Part of a small language model's weights: vocabulary 2687.
MLP neurons of a small language model. Each row is named by its layer, matrix (gate and up: input weights) and neuron, and shows model dimensions 16-111. Each number is 128 + 24 x the weight over its row's rms, rounded and kept within 0 to 255. Numbers have three digits each. A neuron's up and down rows have the sign that makes its largest values positive.
A block is one neuron, or neurons of one layer that tend to fire together. After each block is what it responds to, as a language model described it from the Wikipedia text at the highest values.

L2.gate438:129173148115139123173126092154105091104113133130167123151135114160138111185186138142158055122089132154118129112099113149145128122122160137122108145122140163122117100088146121144103153148120076094126143099094136142178149134102096144102123144117159097158135120169086178173128156116111139124
L2.up438:131168098149131114111075139152123110113120147117161097129141109131145101149170125135170175127114127170131109127095166136148137097125131123168155128138094108166159131121115110106174166116139104097118124128123117135151141131161109117147108138146086100109169107137084148172150163111143119145
Description: Word pieces right after a lone starting letter, often a capital, such as I'll, O'Brien, B-ack-ground, V-er-dree, F-ox, esp. names.

L4.gate109:074137093126116155072124153157149106154099103126106167113127119112166110066156118108177138113153112140140129108120144122087130156138125118168133129192098181134117125147173127123081130142112135118128122117133133140157097111150117123137105122167127142131122131171136131116148203137087098149
L4.up109:123125146107111147117123146125144107108148149131100143102129124114133162110103125124160077121160160110107121124120099134151101121121087123128154146161130166082148109086123137150121142112157145089118114122117133140126119139097125178160134123111178148108117117114114115134130144094167121154
L4.gate157:162112128089089136120138089107102108094128127123119152136112161146120168107132130160132114161172062126093142165134122129127134150145136151102125163105145125122173146117092105118157119100163156133132112141115128125102164133122139131132087107149119130116084155135145130122074107138126076125
L4.up157:126105181135091093096154153109113138136163104098106121144105101098175156174148133135111112108122145129151127115116170115131145142112118109103157181170142140113116143160154151101113127113131161147144133131095102150127125100097111138129106132121188109096084139145123060089162146137162132106
L4.gate255:124077160122099154072150145135148113135114117161113149158113112143133140100135131092150122166175124101124165126136141124139085100129152127158174120106126167109158177141151086120167100148099151133151110104157151119101129111068147147115137139158132152133113140115115115122097118105123156118
L4.up255:132130119112095105123132150099151142109133112088102116135116131083140170140140137139098151151128107157134137085128165124144088120109107142141116098149106153121140135157195101108072167101142138143152088133172099096116135128111111156180122116090165141104101152142141129152134089116149159118
L4.gate289:107124112138125189111086139145130153104128111117128120182139139122158165156134117094161137139129144118153161123160123100149099133090112085100149097132133117150177143141141127093137128169147110118127100085124144100173092122133105114090147114151079110131157155146111136152130171151063130165
L4.up289:149096150145160106142137098102120143192173145144088090062156107094108180163164179136137101117126112080086079149133116135095149132126116111131139102139125136134155122118143187157091150123123140088124106132113134090134136145109128096143108158142131101111132101113136099152113142121147106090
Description: The word of after quantifiers or title nouns (Some of, One of, Secretary of, Board of), plus word-final suffixes like Bi-ography, releg-ation.

L2.gate422:135160153081118105130123137113131082108100166136116145132112130159150154113093105142136108149143132108094129134153117102130126127112139154056110156134137155116123145119120117149143105149139128141109122106149134126133096174112150120104156145162148137130121156151127130124171084117146072123
L2.up422:112113132088062115098148086117098120155111116055122167147106113172154121143139101126144094128156158144118144137165129113154147170128122145150086155132163096135154164114123158079112131119105144140161088138150122143128134135121147097090101108103111122127149128147141105138129127142136100118
Description: Fires on function words that come before a verb: infinitive to after verbs like continued or intended, not, can, would, may, and spelling pieces such as not in noting and notable.

L5.gate194:136101072148127164143090116142118113137104104119149141119123132125117149155158170090076115120139148154146147073140133116133128120147100110129110105098110165119135129149120121095139156127114091146149157151116159141150096103124154127151131145148160136101159107114144142131054170165111104164
L5.up194:125101091129134149134110143165130130114108144170105149132140102134090112106134131109136136091142149121122091109115088126123162151158141103169150147092100146108098131168129180100145126124095106166116159143090157184143081088140134120121161123119163087126153167127150156075123111107122122112
L5.gate323:155116140121130139122148175077144142066149119146154119115111131134122176145124141141096150137108142095139133169142111126110131136087154142188094153122152121144173097144158141131190118163127086145146126103149118122140085110131081113133146112112114111138096125110145128141120128107119101128
L5.up323:102086104145130127160144114107113157180093135134098129119097145127124107136104121156156141082132175116121108146116099117138089093158110103106135098119090113115122119156099105124128086105167129123117089129144128154110121121109117138119165167145161132095167105139124145110140109153117155100
L5.gate401:150080130146163112169164120134167136069091110107140128135089152133108126129147142153136131128165136118137116119140127150128118106162108141138110138143089145125083136142154128075174152159129141149127105073141141174134144156164150134121121104140154132147132149153123118093147127123140135152
L5.up401:133135102119138140092107093154121130095103117123147139152143108150087144098127140146109120114140142109070137092156146095106098120104128113106126089186127126097132146169137160107118131096102157167104151103133128115150131127102150131152128172139137122152142129149159137109103127140070122133
L5.gate504:132137118158115159130143090125136128120127119107129098125095082142144132178128168151085115180162148100113142105156111146126150124154128131106128102110136172098184123149188144106141151141154122145133109123097109101099115141107136147108158121118172126129122184098108128110058115157167109138
L5.up504:137122073126119157143090075131150105100137168117149141167104119162109146125115106111065126146084128149132137148107116089132197151090124118144136102138120082116164153152149117107144134157115123172108133128096149101139139109105176180138137160123101120109114118137112139116128118129099130106
Description: Prepositions that complete a fixed phrase, mainly to in due to, also graduated from, led to, returned to, charges of; occasionally mid-word pieces.

L5.gate202:130137114168125091134105108101111104106132150114108186094137112131110124152113131149166147104088101128100101117159124161134138140133121144091157172132089159090154150137145123118114165109092106139139140122130120119168093134146117122128142118122138132130148139149142177162153107114114149132
L5.up202:144139139127111101113104171134123104154120128118125117156136122134166140109125126133150118121110105129150137139123083115153151143138182140137117092120154128177136108103109133110094136103097127098122143126134121163133122101123123143126116105169117155100136125160140187132155163118110122106
L5.gate282:149140147115076115125159131112115090153141170126128159137141129134152107123137158118158121125152084143139155134150128124142114117117112088139157148154156134129117117127091147145117149092128157104121133169141097193093118111129144088090114118145133131115112127139068169096126118133114154071
L5.up282:161126081116113156121154055126152082130133114108116154142064140131129112134134124125141096133115156105143130091161128083151125117113129139133120162125109131137130126115128134112143128148144169118139115146165173135140116157137139088117126087170172107044152138147110105107099106102133144134
L5.gate375:153165153104148126139119141160128136130140151127119120090106105100122136166101106155135084069124114126118130118137144079143132135113111149147077070111124145126109132100115094126133138104113112127176089162126131116091169129143090112139143134144135133127122152135097150161088114134100115112
L5.up375:105134151121118096141107115146106099159132099114147116121106078141113139112161148112135137153128139129115121133169136170136168100118118186107128162113110119144116074179097125147113173137146119127105131059145107106155142171148148126109117130117118104147179179150152110152114116124137144094
L5.gate380:161099115127150109121115121134153166121133163135151119110142167132121139141093152131132120119140104114151163103129105081131143138105145114153122081095165123106142119104170110126110129128123111147153117094127103127132167149114152139125108141153113090171157143132135142094128105106124118118
L5.up380:049104162136122145102151128119110088139178105155155137137096127145091090109134119119181097120129147133114148159148083121127140130107114125134130174126136155105105112125072134119115109109139132121103158156158095089132140145125104123120167105114135131138109132166091106103138150123128122107
Description: Word-piece tokens in the middle of proper names or acronyms, right after an opening capital or short prefix, as in v-an Haelst, Vl-ad-imir, U-N-ICEF.

L4.gate219:088127133110148151171094163120148156104078130119170108141099116105123136131147117134177108125141103158167142143138079093141124141114126123132117116127136138134101103090134140144167140120115163090101150123146139116141173135143078144131104144115085172141116139094126096143168138115086144108
L4.up219:124168148087121135153178104142086122131123142129140161097123147099121091147145136128157150141123165113145127141078109086122127138139111153170074102140138139111082152143111117138134112104148160141139129142132156102135124135141121121160121119095203123145130115114121112116086149116115141098
L4.gate258:137112123060117161191110128155155107135124120117153140160150129144109153129136117118111118126162143129121137158098116118122118145106148103124109149145128133099113095128125106124128116118153118120136106112146118143092152115118115137127149163152106122139140143124100104128152113177091122140
L4.up258:135098140117123151117165165097094099132148127118137123108141148150210090120123161141117133123151127141110123112102163132140134180128121143098096100112144090138129078088141118166152138143131170113113103122100168141113147143083148128079154128160083160155114130117093122139157130146121134081
L4.gate372:114117116145088153143124131142149160178143119154131148129095099116144106105141126096114094127116151135124127123167074089166175168084167151113106159121171145117111138126160163130144126127113111173147103141114145131080136145114092128096144136116121171140173149098130116122117113152123112123
L4.up372:116144088121101093167107122116138135111118130128144108117110077168129124123158136157117136167143121088170120121132070119105109153080103125108093175114115127149141174159127134113128155116086135150143072106185146167134094115076104143147129134126130150163141130112150118166112140149074133093
L4.gate504:138151130176133111132115110143132155145120139137119119112120115067145135112086120114100172121122148172161103171118123133105123142075151141127101122189070158149117109156153128109139109132158105158102137158140139133128105114130112116112139095150110143116121126088139134158098181143102124136
L4.up504:137122118097115145139110152133098154102138091133123115130095132144100082084089126139126141117141157156161121170133121170091148086133153107092107124103115102104094130132121167144155122121099147168138118092145149133141164158133108100146139106155119149086138112185155134151095079097150140137
Description: Fires on number pieces in tables, infoboxes and dates: year starts like 199 in 1994, final digits of counts before a table bar, and the infobox bullet before Summer (DST).

L5.gate32:128129120145131150146061149111132136138123138103107149106140143111138127124108154099156092147138097132142128131198126095148143135103107103076086135108167159117146146152138113105136144098156135159118119150112123148128080130091105118141124100167121125133141158110175181158114101138109139166
L5.up32:093093076116094147188094124124102123122136135121107117127137139127151126156150179071142099122132065126074109084161125137125130153120121134140080156112124096117155124107110162120141158102161142134126152152081179127127126159130155174175132123108129101092107132131120110123140125126111113146
L5.gate129:119133110156124147096161093111112133149112118115152117154121131111137115066102105117143100151104153116127107132146106148096114098128155146155142152108124151091129155130179126094150122159160108099115166124103105163164125129125102106143113117123153160133126158171135114093115154139134126115
L5.up129:093103118140123137123165121106123147160140108117122100112152171144100119160135128145135088118126118124151121116196111137096128128134126085121140112112095108106133140172151119097133155114134106156172153153096121105141131109097112126158079127098118106118170135137107159146165142104155098091
L5.gate276:105138111134104162129156154128085104104167156107081120149156161144138111132078169137158095109104141145110135111152132165134127158111136143092114160095129129138101140117143115104158137160147103139131174083110132142130170086137096111165175110109159156127122120120148116120140090133111162101
L5.up276:140126095121124169158096108136103139129163094134088102122096084108166148084157173145127117141095156143124116140148116112092122169106134168119157102135140161093125121133150123152150115121105139102117156149127165125176132138097129111060150123132123131114100133156072113139110152129121113077
L5.gate455:114132124126133146134115166111147142140115096167113113138112152128130121101152116126125087110130095144124110135154126116103140145119131134129128148148141184158086154144102145077112093111149090096122094138104130172165142148124114117129158133104123151167108143092109119120123148104134077123
L5.up455:140144118119086149128074150142105108126154137134138160144107147123102127140121069121143107161135106120139146105151123131160156150127136145146128135094121139096106155146121161116149131133109079169123137116124112144158127115142117130069127123139179144138099097170164117133096157112138131156
Description: Words and number fragments just before or inside a numeric quantity, such as approximately, over, about, more than, area of, or digits mid-number.

L2.gate373:113140110146141119121120120152133147149103130138093111092124136110117170134087126149139124127123145123137117112077120121112127145133179124138120140121144131128103148136141121167146139131158111139135100146134156145114117137111108138155156157070083128169129138157133072135156155151140124079
L2.up373:104117110104120157126127119134125151140096100099129119114105101140138139142143152104143124146100105151151114124156183102082130102084155155145118099145115162137109149131205107113123146123177105116112120112142152094136116152139139136138097112113109116140118156178114161109143135147069119100
Description: Short prepositions like at, over, out, near, often starting a time phrase (At the time, Over the years), plus mid-word pieces after a lone letter, as in O-ver-all, n-ick-el, D-own.